config.toml
num_hidden_layers = 17
hidden_size = 448
num_attention_heads = 7
num_key_value_heads = 7
head_dim = 64
intermediate_size = 1792
vocab_size = 8192
hidden_act = "swiglu"
norm = "rmsnorm"
norm_place = "pre"
norm_eps = 1e-05
positions = "rope"
rope_theta = 10300.0
rope_fraction = 1.0
qk_norm = false
attn_scale = 0.125
bias = "none"
tie_word_embeddings = false
parallel_block = false
init = "uniform"
init_std_qkv = 0.015
init_std_o = 0.0
init_std_up = 0.015
init_std_down = 0.0
optimizer = "cautious_adamw"
learning_rate = 0.000531
beta1 = 0.95
beta2 = 0.98
weight_decay = 0.15
lr_head = 0.00483
max_grad_norm = 1.0
warmup_steps = 447
schedule = "wsd"
decay_fraction = 0.86
decay_shape = "linear"
final_lr_fraction = 0.0
batch_tokens = 65536
max_seq_len = 2048
doc_mask = false
train_tokens = 900600000
max_steps = 13743
dataset = "wikipedia_en"
MLP neurons of a small language model. Each row is named by its layer, matrix (gate and up: input weights) and neuron, and shows model dimensions 336-431. Each number is 200 + 30 x the weight over its row's rms, rounded and kept within 0 to 999. A neuron's up and down rows have the sign that makes its largest values positive.
After each neuron's rows, "fires on" lists the tokens most often at its 100 highest values on Wikipedia text that the model never trained on.

L7.gate1231,202,196,195,177,180,237,190,233,211,236,197,213,190,236,239,218,194,164,151,152,144,207,164,188,185,236,169,199,169,207,165,185,189,157,224,214,187,206,207,183,156,188,235,151,197,201,230,219,194,260,181,200,176,217,236,245,219,206,214,243,180,215,170,142,192,191,204,209,221,205,204,214,211,187,214,144,194,219,200,220,248,160,212,257,264,174,166,195,189,216,208,210,217,165,211,173
L7.up1231,197,200,205,220,189,211,148,205,240,251,208,235,206,186,176,221,150,197,232,169,189,190,223,135,209,203,186,208,180,208,156,211,180,199,198,203,165,201,233,227,190,219,184,171,149,225,166,184,219,174,169,218,175,294,168,219,261,187,205,229,200,162,257,247,226,210,185,285,218,187,228,218,214,192,174,221,212,203,217,199,225,177,211,219,220,225,187,175,200,221,188,212,167,234,210,137
fires on: "t", "g", "h", "r", "ll", "enc"

L8.gate173,248,163,119,136,209,182,176,237,273,183,233,238,186,201,258,159,172,193,171,247,190,138,179,204,204,234,264,203,210,235,235,189,230,190,186,214,207,194,176,149,102,173,215,223,173,187,234,193,168,225,212,229,166,233,172,209,169,165,153,232,203,212,208,135,206,164,195,210,246,185,219,196,226,223,200,204,223,215,281,176,201,171,220,152,235,201,261,234,187,197,266,175,185,218,180,270
L8.up173,202,186,236,253,210,141,231,229,197,192,179,189,228,248,201,233,205,230,124,152,191,206,193,166,223,230,161,270,196,220,195,183,236,221,180,181,280,229,186,224,189,242,235,235,188,218,200,186,171,212,192,251,228,268,224,136,215,151,174,206,225,243,230,220,202,221,178,175,188,203,222,216,160,179,181,177,186,203,182,171,184,168,200,173,230,229,160,242,167,209,227,211,155,187,205,195
fires on: " |", "|"

L7.gate272,238,199,178,182,257,181,169,193,191,207,216,206,227,181,163,214,198,179,175,194,230,161,195,235,216,200,199,223,219,234,216,191,232,208,195,231,247,193,233,204,148,186,204,216,240,232,252,191,206,229,230,192,214,221,221,190,217,176,192,181,201,277,224,124,218,205,224,224,187,180,183,241,210,157,203,234,203,204,214,172,147,172,176,183,198,198,213,205,142,214,228,147,207,220,169,212
L7.up272,235,196,191,179,212,158,157,195,158,193,197,178,192,179,187,208,222,238,223,208,150,161,207,178,248,172,243,210,246,184,199,197,197,157,251,207,177,224,169,154,169,196,195,167,213,178,236,191,179,268,150,156,222,196,223,177,217,173,174,209,209,223,236,222,209,213,217,197,196,210,167,230,196,216,174,213,152,227,203,213,229,164,210,211,202,207,201,192,211,200,211,199,222,153,226,199
fires on: " |", ";", " —"

L7.gate997,186,217,201,166,200,178,191,197,184,251,157,195,267,194,225,186,128,231,146,183,180,220,144,157,206,221,236,250,196,221,188,208,201,250,242,175,226,204,180,183,151,180,181,199,204,146,227,213,224,235,200,228,199,216,228,175,216,148,200,188,231,219,212,229,210,212,192,243,214,220,225,214,225,246,206,172,223,200,307,156,196,235,235,211,198,172,161,231,154,216,179,181,259,219,204,136
L7.up997,154,123,195,182,240,182,159,206,220,220,159,187,200,199,226,180,157,203,203,191,155,250,167,169,256,218,178,231,276,166,172,229,210,232,163,179,209,201,179,178,168,201,218,209,186,191,241,217,197,243,247,208,223,183,209,193,200,183,192,253,170,266,179,200,247,167,210,216,170,192,182,227,185,192,142,224,198,167,231,135,265,204,219,198,178,187,214,244,214,147,199,189,245,164,147,162
fires on: " —", " –", "mb", " -"

L8.gate634,194,168,171,184,201,182,225,204,168,193,175,242,189,187,223,195,190,192,220,216,193,186,150,182,219,170,165,165,194,222,241,165,166,183,202,212,195,196,207,171,178,234,216,169,236,180,194,195,240,192,208,212,247,186,212,151,211,163,218,240,252,153,210,219,249,207,139,184,209,242,175,154,219,193,173,236,150,243,161,191,196,187,227,217,203,215,186,246,225,176,196,191,186,251,234,231
L8.up634,193,186,169,166,231,244,202,217,222,171,206,142,219,238,264,226,217,149,157,195,150,91,240,194,180,194,228,142,150,183,179,173,234,257,198,197,177,187,199,189,189,200,229,168,241,214,287,193,175,148,144,186,176,171,204,238,200,223,179,218,242,217,227,182,180,196,178,212,127,246,232,219,191,209,281,211,167,195,161,204,197,137,171,253,216,186,192,151,259,146,200,174,123,153,221,196
fires on: " |", "|", ";", " well", " but", "udi"

L4.gate1325,139,235,195,223,249,168,172,167,156,176,203,183,210,166,184,213,216,225,172,185,181,208,159,183,200,198,240,194,206,217,223,209,197,185,172,199,256,219,195,202,178,206,212,222,276,171,154,225,217,228,127,221,169,191,191,200,255,234,182,224,242,180,192,217,207,118,182,256,223,220,214,189,164,124,221,180,207,164,173,197,234,181,158,168,205,197,235,187,189,196,179,144,176,184,220,239
L4.up1325,212,215,237,245,189,133,244,221,219,236,205,209,189,193,273,182,133,164,204,190,167,206,216,221,181,143,200,228,178,247,223,249,226,181,193,221,210,200,256,176,228,239,184,209,181,170,234,195,177,228,241,195,218,159,208,185,257,218,162,205,185,172,228,227,180,156,217,137,146,233,226,201,177,148,179,177,238,215,194,226,198,221,246,155,177,201,192,263,156,199,161,189,176,177,207,192
fires on: " some", " number", " few", " million", " each", "Some"

L7.gate309,251,205,167,201,256,159,192,198,189,226,248,229,211,136,228,238,220,150,202,174,170,144,208,229,227,200,212,229,180,214,218,126,226,236,268,267,197,174,195,132,102,195,256,210,226,187,247,201,171,240,197,136,206,187,241,192,213,151,203,227,221,229,229,172,239,217,239,209,176,199,231,298,173,218,214,198,209,216,223,173,227,225,187,192,211,214,226,164,143,227,219,203,183,201,197,175
L7.up309,227,183,174,183,226,163,192,144,178,203,232,212,167,226,214,177,170,148,177,195,270,172,155,185,272,201,260,245,262,184,208,214,228,248,215,242,202,200,199,187,159,199,175,187,265,232,220,202,228,226,222,197,182,191,198,150,243,169,206,168,199,248,251,178,220,200,219,192,258,168,191,193,227,197,185,245,203,233,243,203,160,189,205,172,202,192,215,161,167,204,190,229,212,246,162,175
fires on: " |", ";", " —"

L7.gate862,214,203,167,217,195,185,203,219,195,173,139,151,213,209,209,202,188,180,204,190,153,169,183,209,176,186,224,225,307,204,189,297,202,210,182,191,130,249,203,210,190,217,187,165,242,165,178,281,191,194,167,187,176,165,208,136,218,198,179,221,210,154,229,135,175,201,228,169,182,244,212,179,163,219,171,168,186,145,244,193,219,184,243,191,180,196,207,223,215,193,251,241,222,175,212,158
L7.up862,225,177,284,203,163,182,128,205,201,215,125,185,183,143,225,208,190,176,187,195,221,208,173,205,195,170,167,228,203,186,221,239,191,197,178,200,143,180,206,225,214,193,264,186,168,214,133,243,192,180,174,235,263,220,199,216,214,225,160,245,200,185,218,195,191,209,252,178,146,217,182,144,218,170,198,190,198,223,198,219,205,170,217,220,210,207,139,225,195,207,205,200,182,221,201,269
fires on: "b", "a", "c", "e", "ack", "t"

L4.gate991,248,177,199,197,215,190,226,161,173,234,171,175,216,210,188,213,187,187,154,282,198,182,181,212,249,235,141,192,225,249,225,176,228,208,146,149,204,197,266,180,186,215,224,212,232,222,221,180,240,226,222,179,186,172,166,188,210,261,200,236,232,251,248,182,180,170,143,218,187,191,221,237,267,130,215,266,203,164,186,194,221,196,176,210,201,139,191,198,210,170,188,176,198,173,186,200
L4.up991,213,178,251,250,159,205,221,188,197,236,203,158,211,207,201,209,225,242,219,148,184,221,141,184,155,206,160,193,193,127,232,206,186,183,189,266,210,240,194,245,212,177,216,194,193,219,218,218,167,207,187,201,160,212,207,181,184,132,197,155,200,231,197,212,180,148,243,177,178,232,187,202,159,191,179,162,170,174,200,192,198,217,253,204,220,174,181,146,215,203,205,187,140,200,179,197
fires on: "s", " release", " career", "le", " year"

L4.gate508,191,211,158,198,197,196,153,164,179,162,161,170,149,181,203,206,164,166,234,188,245,188,171,220,191,174,123,156,203,187,178,195,218,254,219,165,153,227,148,235,187,209,185,168,222,185,196,185,184,209,167,218,166,147,225,190,184,170,161,198,192,184,227,222,238,154,254,230,216,181,236,202,182,210,198,184,169,221,163,153,169,199,143,144,170,192,164,181,228,201,185,199,175,242,161,194
L4.up508,180,215,231,201,203,215,212,280,152,221,223,241,159,253,203,201,217,162,193,208,169,211,177,227,153,202,196,237,174,171,169,223,201,217,165,194,184,210,236,225,179,165,257,210,183,186,189,203,165,120,246,189,195,226,195,210,197,202,225,179,234,206,186,134,217,218,212,226,184,210,234,193,227,189,166,124,178,164,197,211,213,210,175,209,174,166,185,178,192,213,214,212,232,199,181,166
fires on: ",", " years", "f", "."

L8.gate389,232,158,194,200,223,233,196,218,180,183,196,207,240,291,189,240,270,215,175,242,207,261,225,206,205,220,121,212,202,235,204,180,197,231,220,243,247,225,210,143,178,197,218,233,212,156,221,151,210,196,231,163,127,185,228,232,185,229,235,221,182,199,262,174,244,220,182,229,206,172,150,237,189,180,200,227,223,153,176,169,267,199,244,218,183,175,201,208,194,192,192,229,210,131,216,227
L8.up389,204,150,212,180,206,242,218,209,170,194,215,182,179,204,233,181,201,236,161,174,187,223,230,151,223,212,212,241,194,191,198,186,194,242,254,215,181,264,199,183,218,139,254,213,177,143,228,177,290,205,230,180,200,165,206,254,242,195,194,260,198,194,167,194,170,166,149,198,248,182,178,189,172,187,202,170,213,166,197,219,202,211,220,187,176,182,157,166,193,217,210,251,226,168,188,246
fires on: "s", ":", " (", " to", "le"

L7.gate1033,262,203,197,156,232,186,185,221,212,203,248,231,227,180,205,245,165,204,147,192,188,178,222,188,224,190,272,220,189,159,186,205,219,192,181,223,192,192,147,130,125,223,186,227,204,169,229,202,195,214,182,241,236,226,217,188,204,196,137,195,244,224,223,171,228,215,242,246,220,195,183,255,192,196,173,167,208,199,210,182,188,201,215,236,219,175,205,205,177,265,253,180,213,221,254,240
L7.up1033,198,178,160,193,221,171,192,192,193,161,182,210,174,211,201,195,215,158,207,219,271,174,147,206,220,221,214,214,264,217,194,183,255,228,209,229,208,219,217,198,126,194,218,196,209,236,240,176,188,252,200,188,200,224,208,175,214,133,214,184,233,260,218,142,224,208,260,230,196,188,191,249,213,204,199,270,211,167,226,200,166,204,158,158,193,238,204,231,167,208,201,194,221,176,211,160
fires on: " |", " —", ";"

L8.gate1222,267,172,178,138,177,198,227,202,232,184,168,244,211,191,210,211,203,226,178,205,207,205,138,232,176,212,248,225,150,199,224,200,207,186,207,219,196,191,165,136,112,172,200,176,220,194,189,201,93,186,133,226,221,207,216,195,189,188,168,189,194,177,243,182,203,153,165,199,188,207,230,215,264,190,219,227,202,168,273,172,188,216,243,155,259,139,191,248,197,226,205,185,197,133,269,234
L8.up1222,184,174,195,234,217,130,228,196,190,233,212,178,233,209,182,172,217,226,182,162,225,218,175,160,247,245,174,194,223,175,165,223,258,245,195,200,252,177,215,247,173,199,175,256,203,212,221,187,184,213,255,178,178,245,188,135,173,194,210,225,166,252,176,200,157,237,214,240,158,167,245,258,199,174,206,210,211,208,194,240,230,169,208,220,219,227,183,237,201,231,268,212,187,204,193,233
fires on: "|", " |"

L4.gate1428,143,223,202,166,219,158,224,137,278,192,169,205,182,253,144,134,229,199,212,189,167,165,198,196,238,205,142,259,186,228,237,203,195,273,183,227,216,173,178,243,162,191,219,193,168,193,196,225,230,178,203,251,188,156,192,167,167,162,274,171,236,180,206,174,220,123,251,210,167,190,264,192,164,191,184,202,203,194,196,183,195,180,148,227,224,224,200,124,226,224,223,173,176,180,244,186
L4.up1428,224,177,137,200,211,208,248,213,242,211,231,222,178,192,177,179,186,210,180,209,231,227,159,213,200,166,244,177,184,190,224,180,221,224,227,181,203,169,225,245,168,189,195,237,178,199,267,220,190,165,166,193,256,212,180,196,247,172,221,180,202,188,164,175,157,208,249,217,207,156,249,123,245,189,198,209,174,160,196,179,221,176,128,189,174,190,161,182,228,189,275,175,163,146,186,197
fires on: ")", ",", " |", ".", " as"

L7.gate1278,150,211,200,199,224,175,197,172,231,196,220,214,180,209,203,165,166,202,214,144,147,129,183,129,208,193,206,190,202,228,172,172,222,158,179,226,180,147,165,207,204,161,196,260,109,183,152,223,138,215,173,236,201,211,221,235,182,168,217,188,158,222,156,166,202,163,235,218,251,223,250,208,208,237,245,211,232,220,188,266,191,239,207,232,214,193,180,190,159,196,243,166,168,214,230,178
L7.up1278,223,241,202,200,194,208,174,128,222,218,241,155,197,221,227,208,154,255,242,207,267,200,199,201,177,162,280,213,179,248,174,157,189,196,190,189,194,160,172,204,211,195,189,203,174,177,170,196,175,199,215,237,205,171,216,226,210,181,199,136,126,195,192,216,215,188,215,232,215,240,168,158,183,257,158,215,174,204,229,266,224,197,229,274,211,217,194,202,201,232,196,166,115,222,203,148
fires on: "t", "h", "s", "n", "or", "it"